From a checkpoint of a small transformer trained on Wikipedia: capped logits, a variant of Adam for these matrices.
MLP neurons of a small language model. Each row is named by its layer, matrix (up: input weights; down: output weights) and neuron, and shows model dimensions 544-607. Each number is 128 + 24 x the weight over its row's rms, rounded and kept within 0 to 255.
After each neuron's rows, "fires in" lists the words (lower case) most often at its 100 highest values on Wikipedia text that the model never trained on; "raises" lists the tokens whose logits its output raises most directly, leaving later layers aside. A number after a token or word is its count.

L4.up568 [ 90 150 109 149  86 134 146  78  87 139 131 114 132 105 168 144  91 129 122 130 124 141 120  77 115 118 186 152 115 163 124 108 138 119 112 126 149 126 127 133 132 109 116 102 141 137  96 156 148 147 155 122 149 148 109 152  93 141 145 139 136 132  78 137]
L4.down568 [ 75 125 186  93 135 131 116 132 126 132 167 128 172 146 175 115 119 174 170 139  76 112 127 162 121 154 174 138 117 136 119 149 156 133 130 127 151 128 134 136 103 157 129 125 154 128  98 149  82 139 133 116 125 118 113 159 155 135 128 110 155 122 103 151]
fires in: "of" 90, "by" 4
raises: " the", " each", " their", " its", " these"

L4.up1738 [106 123 157 117 112  79 146 121 150 183 115 106 111 162 115 144 106 134 141 105 149 118 123 151 145 130 159 187 114 125 108 162 133 107 118 138 126 106 113 148 170 128 123 155 125 101 158 163 129 137 140 133 106 126 114 110 128 122 114 142  83 134 130 159]
L4.down1738 [187 139 170 124 160 140 135 122  77 140 164 147 110 166  78 119 122 122 114 142 142  76 143 151 143 131 167 140 160 116 124 132 180 113 148 144 178 172 118  90 163 100 194 142 117 124 100 150 123  96 116 137 151 129 147 165 157 122 150  91 113 109 150 127]
fires in: "of" 71, "for" 15, "where" 5
raises: " players", " artists", " candidates", " drugs", " stars"

L4.up1872 [117 174 131 124 164  99  95 138 114  96  94  76 133 110 147 152 109 152 107 114  90 161 137 118 137 152 140 112  76 125 131 119 150  80  40 107  88 119 136 139  88 120 116 106  80 130 121 152 126 133 169 147 162 149  92 124 152 132 131 121 145 141 130 215]
L4.down1872 [137 108 146 140 123 149  78 148 111 100  96 151 136 151  88 123 115 110 162 132 123 159 119 151  94 150 149 142 135 148 114 110 138 128 162  87 144 118 127 119 117 118 129 104 107 135 140 114 118 113  98 177 130 139 100 124 134 114 122 115 148 171  98 127]
fires in: "part" 22, "that" 15, "one" 8, "out" 7, "any" 6, "no" 5
raises: "way", " of", "body", "less", "one"

L4.up2615 [128  91 147  76 109  90 120  96 116 136 148 141 135 155 136 139 135  93 143 145  96 124 145  97 131 130  95 131 127 137 174 113 140 132 122 162 135 106 141 124 126 112 144 149 129  96 128 177 132 152  76 116 104  87  56 133 108 112 193 135 147 162 175 112]
L4.down2615 [144 142  80 138 119 190 130 131  87 140 144 100 159 104 114 127 133 166 118 163  84 155 146 145 111 169 153  78 173 100 151 141 167 139 108 132 122 129 172 114 142 116 178  99 126 140 117 125 118  78 119 120 124 112 140 123  92 140 151  89 118 147  80 164]
fires in: "his" 36, "and" 29, "her" 16, "their" 11, "s" 5
raises: " son", " wife", " brother", " girlfriend", " sister"

L4.up2792 [108 167 166 111 126 115 154 124 149  92 115  96 157 149 119 144 102 122 110 148 117 136 100 118 106 110 137  99 156 110 146 108 145 110 141 143 135  94 123 172 127 139 132 119 172 104 148 120 154 144 135 163 164 154  90 107 103 135 132 162 137 135 100  91]
L4.down2792 [146 131 151 137 159 100 131 164 133 133 145 161 151 123 136 131 136 103 164 158 148 148 123 127 143 153 101 131 150  95 137 119 150 151 103 115 130 109 145 111 140 132 151 131 134  99 175 124 109 137 149 132 171 158 153 126 144 162 170 137 114 200  95 126]
fires in: "while" 23, "but" 15, "often" 8, "when" 8, "by" 6, "time" 5
raises: "time", " retain", " leaving", " remaining", " described"

L4.up1365 [141 160 143 112 126 179 141 118 136 114 108 158 137 108 100 140 112 126 133 142 120 144  99 142  98 185 171 141 157 129 110 154 132  61 126 139 101 111 152 108 137 152 128 155 168 172 143 115 141 144  89 128 157  86  76 122 123 180 130 109 103 149 127 132]
L4.down1365 [115 159 101 114 117 110 127  79 129  99  94 126 103 139 138 137 123 123 111 150 154 130  70 117 136  74 120 115 188 114 162 110 119 167  94 115 115  78 151 124 158 127 136 129 141 137 143  87 131  75 173 124 115 105 143 115 121 123 106 123  88 129 125  90]
fires in: "by" 86
raises: " train", " way", " marry", " ship", " sea"

L4.up1833 [119 158 227 108 126 134 126 155 130 128 121 137 141 142 103 143 117 135 101 145  83 139 118 103 101 145 144 135 102 106 107 123 174 142 111 168 125 112 130 118 112  97 123 128  93 130 121 107 152 132 120  95 170 142 105 135 157  99 110 150 148 160 145 141]
L4.down1833 [ 92 134 145 149 148 158  95 145 142 109 154 106 141 107 152 152  97 114 121 144 104 114 120 158 107 142 163 115 126 146  90 128 159 109 151 109 173 200 141 130 121 128 164 121 103 129 110 132  87  98 114 142 160 133 143 128 132 109 131 115 131 171 140 185]
fires in: "of" 26, "at" 12, "in" 11, "by" 6, "with" 6
raises: " both", " other", " several", " the", ":"

L4.up1188 [120 116 115 130 140 103 173 119 149 107 102  84 117  96 119 116 115  82 104 144 120 126 125 104 118 118 200  81 123 124  93 136 129  97 149  83 115 122 146 120 131 154 128 139  95 131 146 120 116 149 119 119 101 115 104 130 142 131 136 120 152 144 132 122]
L4.down1188 [117 144 136  69 176 156 137 127 117 131 121 146 133  86  91 123 126 159 104 137 123 111 156 127 101 164  99 122 141 157 130  91 105 127 119  99 165 103 147  94 120 165 137 116 135 147 143 106 120  94 119 165 139 105  87 153  82 108 151  90 112 177 145  97]
fires in: "s" 45, "his" 23, "the" 6, "life" 5, "up" 5
raises: " sister", " name", " wife", " brother", " main"

L4.up1246 [161 177 119  99  90 128 121 112 128 118 147 140 116 117 118 196 133 138 102 125  87 126 129  87 107  92 119 159 132 103 151 148 139 143 102 154 183  66  90 113  99 134 152 124  94 111 106 148 122 178 169 120 135 137 120 134 131 129 146 125 150  93 114 129]
L4.down1246 [ 95 111 134 101  98  87 135  78  78 123 119 126 141  85 116 123 133 100 148 134  99 159 145  97 138 137 119 165 165  70 112 157 115 128 142 105  98 136  94 129 120 122  99 110 157 136 125 129 102 181 116 156 135 120 135 141 113 128 148 138 120 121 128  91]
fires in: "is" 51, "has" 24, "are" 9
raises: " now", " today", " currently", "tion", " still"

L4.up1430 [114 152 120 132 114 166  81 132 120 136 132 118 133 128 145 161  96 118 117  90  94  99 110 120 145 142 134 141 141 132 104 102 151  93 117 151 130 109 143 142  81 153 144 101 118  93 109 120 136 133 115 158 148  96 135 119  78  77 160  82 142  95 107 171]
L4.down1430 [102 120 159 168 147 148 127  85 139 116 170 119 120  99 161 135 112 119 167 138 146 103 125 123 179 146  95 116 123 111 128 128 143 152 131 128 115 127 146 180  91 164 168 183  95 136  84 144 104 167 109 164  88 138 150 133 163 116 163 181 125 138 168 141]
fires in: "and" 87
raises: " given", " awarded", " renamed", " placed", " sent"

L4.up1404 [108 122 139 134 150 106 142 120 143 148 130 142 139 107 119 136 125 132 137  89  84 134 129 112 124 153 120 123 108 120 153 129 152  64  91 145 126 135 117 126  87 120 120 131  74 135 126 135 144 130 118 128 126 148  98 135 108 112 101 104 171  95  85 180]
L4.down1404 [124 107 128 146 161 144 133 112 142 156 117 133 125  85 128 128 120 113 125 133 134 126  87 130 115 148 133  91 126 109 122 126 134 130 121 133 153 113 104 121 135 148 161 135 167 120 146 121 145 147 129 127 123 134 136 106 109 120 142 130 136 147 131 141]
fires in: "to" 96
raises: " make", " ensure", " prevent", " provide", " give"

L4.up1607 [107 146 171 125 127 117 126 134 143 139 149 100  88 121 126 123  85 126  89 157 132 157 116 105 114 124 157 132 149 119 121 114 146 136 102 119 119 102 118 135 142 102 132 104 158  89 127 131  88  89 135  51 116 114  95 110 115 114 149 112 151 134  83 108]
L4.down1607 [133 137 137 152 120 133 113 119 112 136 104 112 115 112 140 147  96 149 140 155 117 151 114 128 108 117 131 121 115 120  92 148 142  82 144 113 177 136 115 125  88 134  75 144 108 116 153 111  65 145 128 110 138  74 113 158 156 154  98  99 107 101  96 123]
fires in: "of" 57
raises: "y", "yer", " society", "ization", "band"

L4.up2991 [104 125 151 107 108 107 141  90 137 126 151 123 137 111 114 140 132 103  96 120  43 123  93 150 128 146 156 182 117 119 121 133 129  84 136 108 168 127 109 147  80 143 126 138 145 115 146 155 120 170 163  94 163 109  94 120 108 107 135 171 142 101 107 147]
L4.down2991 [115 150 155  85  76 145  92 150 158 150 152 118 149 104 130 148 148 131 122 136 114  99  96 124  98 114 133 118 127 123 150 173 124 140 139 143 135 147 129 127  85 136 118 127 143 174 121 123  62 149 106 107 129 144 121 134 101 129 162 107 141 115  92 144]
fires in: "as" 22, "was" 12, "were" 11, "in" 10, "the" 5
raises: " its", " their", " his", "====", "lay"

L4.up1412 [147 127 142 132 110  90 130 108 140 116 149 142 106 153 108 160  99  88  52 117 107 176 125 156 121 102  99 124 103 100 164 108 121 118 129 118 132 132 169 165 156 118 152 139 120 110 142 156 129 147 131  77 115  90 119 154 112 122 138 129 119 152 140 133]
L4.down1412 [103 116 156 170 132 126  91 118 119 147 151 133 154 128  69 171 127 113 151 111 151 175 154  84 185 119 110 106 108 120 153 119 160 102 146 175 155 129 133 122 124 109 135 127 130 139  94 141 135 156 127 121 112  89 179 155 154 121 121 104 119 107 166  92]
fires in: "these" 35, "those" 13, "between" 13, "the" 12, "of" 5, "each" 4
raises: " two", " feelings", " plans", "us", " moments"

L4.up1967 [162 143 129 156 127 113 110 123 108 124 108 120 134  95 109 119 108 113 146 147  82 177 156 108 119 127 139 103 148 132 126 142 151  79 158 119 128  82 110 132 107 128 137 148 124 121 162 149 140 127 183 153 134  83 136 135 128 117 121  98 167 115 106 123]
L4.down1967 [127 123 155  72 131 109 159 129 102 129 127 164 174  87 141 111 100 105 110  94 161 133 106  77 129 160  92 110 187 109 119 135 129 105 121  87 112 128 116 118 143 151 150 139 191 124 112 116 136 178  88 144 124 101 137 139 194 146  91 116 108 100  91 112]
fires in: "the" 39, "early" 13, "and" 8, "19th" 6, "late" 4
raises: " 1950", " 1990", " 1970", " 1960", " 1920"

L4.up2088 [ 76 140 131 120 104 114 146  93 164 162 117 130 120 147 125 133  87 130 152  94 160 125 150 105 112 145 138 154 165 120 144  95 153 141 146 145  78 154 144  99  88 141 123 106 103  84 155 122 136 121 125 127 107 102 146 130 154  84 125 114 130 111 108 145]
L4.down2088 [108 140 141  98 107 128 138  84 156 104 159 143  97 144 101  91 130 127 129 166 149 100 146 111 150  98  94 131 175 117 109 154 130 126  79 122 144 200 168 134  89 188 134 131  83  96 167 133  69 173 152 120 143 164 151 131 104 112 113 127 136 125 128 123]
fires in: "new" 74, "los" 5, "parentage" 4
raises: " Year", " Zealand", " Years", " York", " Orleans"

L4.up1338 [149 141 130 123 134 161 154 120 136 133 143 119 119 139  76 115  78 146 110 143 128 120 150 128  79 127 121 127 128 116 179 125 139 110  92 122 189  76 140 139  45 128 140 132 128 125  96 151  75 133  91  86 146 110 125 125 107 123 172 136 154 119 138 166]
L4.down1338 [150 173  87 134 142 143  75 105 182 121 136 101 140 118 120 146 129 122 147 155 140 149 152 123 124 183 130 150  94 114  99 144 128  98 136 120 141 115 116  49  86 129 143 162 142 151 129 109 138 137 109 149 163 144 104 145  77 124 116  87 118  71 123 124]
fires in: "for" 95
raises: " years", " decades", " months", " weeks", " hours"

L4.up613 [104 111 151 124 161 120 138 113 135 132 109 128 133 162 102 135  72 143 104  91 125 119 121 105  94 169 135  90 136 130 115 165 134 114 136 115 142 112 102 154 171 115 127 125 105 104 174 149 145 141 130  88 147 134 134  82  91  83 155 115 161  89 127 144]
L4.down613 [141 134 142 168  81 112 188 137 174 125 115  97 123 130 134 125  71 139  98 117 104 161 152 121 105 125  84 110 109 125 109 146 131 169 159 135 114 111 127 117 130 122 134 119  85 104 150 142 117 117 128 128 145 128  75 115  96 110  96 153 130 111 113 133]
fires in: "on" 50, "upon" 14, "after" 10, "during" 8, "following" 6
raises: " hearing", " learning", " release", " completion", " himself"

L4.up1266 [112 143 115 149 140 158 167 102 111 108  85 126 130 128 106  75 105 124 158  90 116 139 118 152 129 124 112 124 133 131 111  84 173 125  82  85 118 126 145 101  90 156 123 130 161 146 108 161 123 170 127 103 101 119 134 124 122 107 112 120 175 118 163 127]
L4.down1266 [117 125 146 157 193 152 120 128 135 151 125 128 152  95 175 115 106 159 148 129 152 100 148 164 104 147 111 120 116 115 140 108 149 126 139 111 137 126 123 121 124 152 121 163 158 134 112  87  91 140 105  93 140 159 161 145 119 170 139 155 132  97 119  97]
fires in: "about" 29, "over" 17, "some" 11, "around" 10, "up" 5, "than" 4
raises: "ture", "lord", " 100", " 150", "land"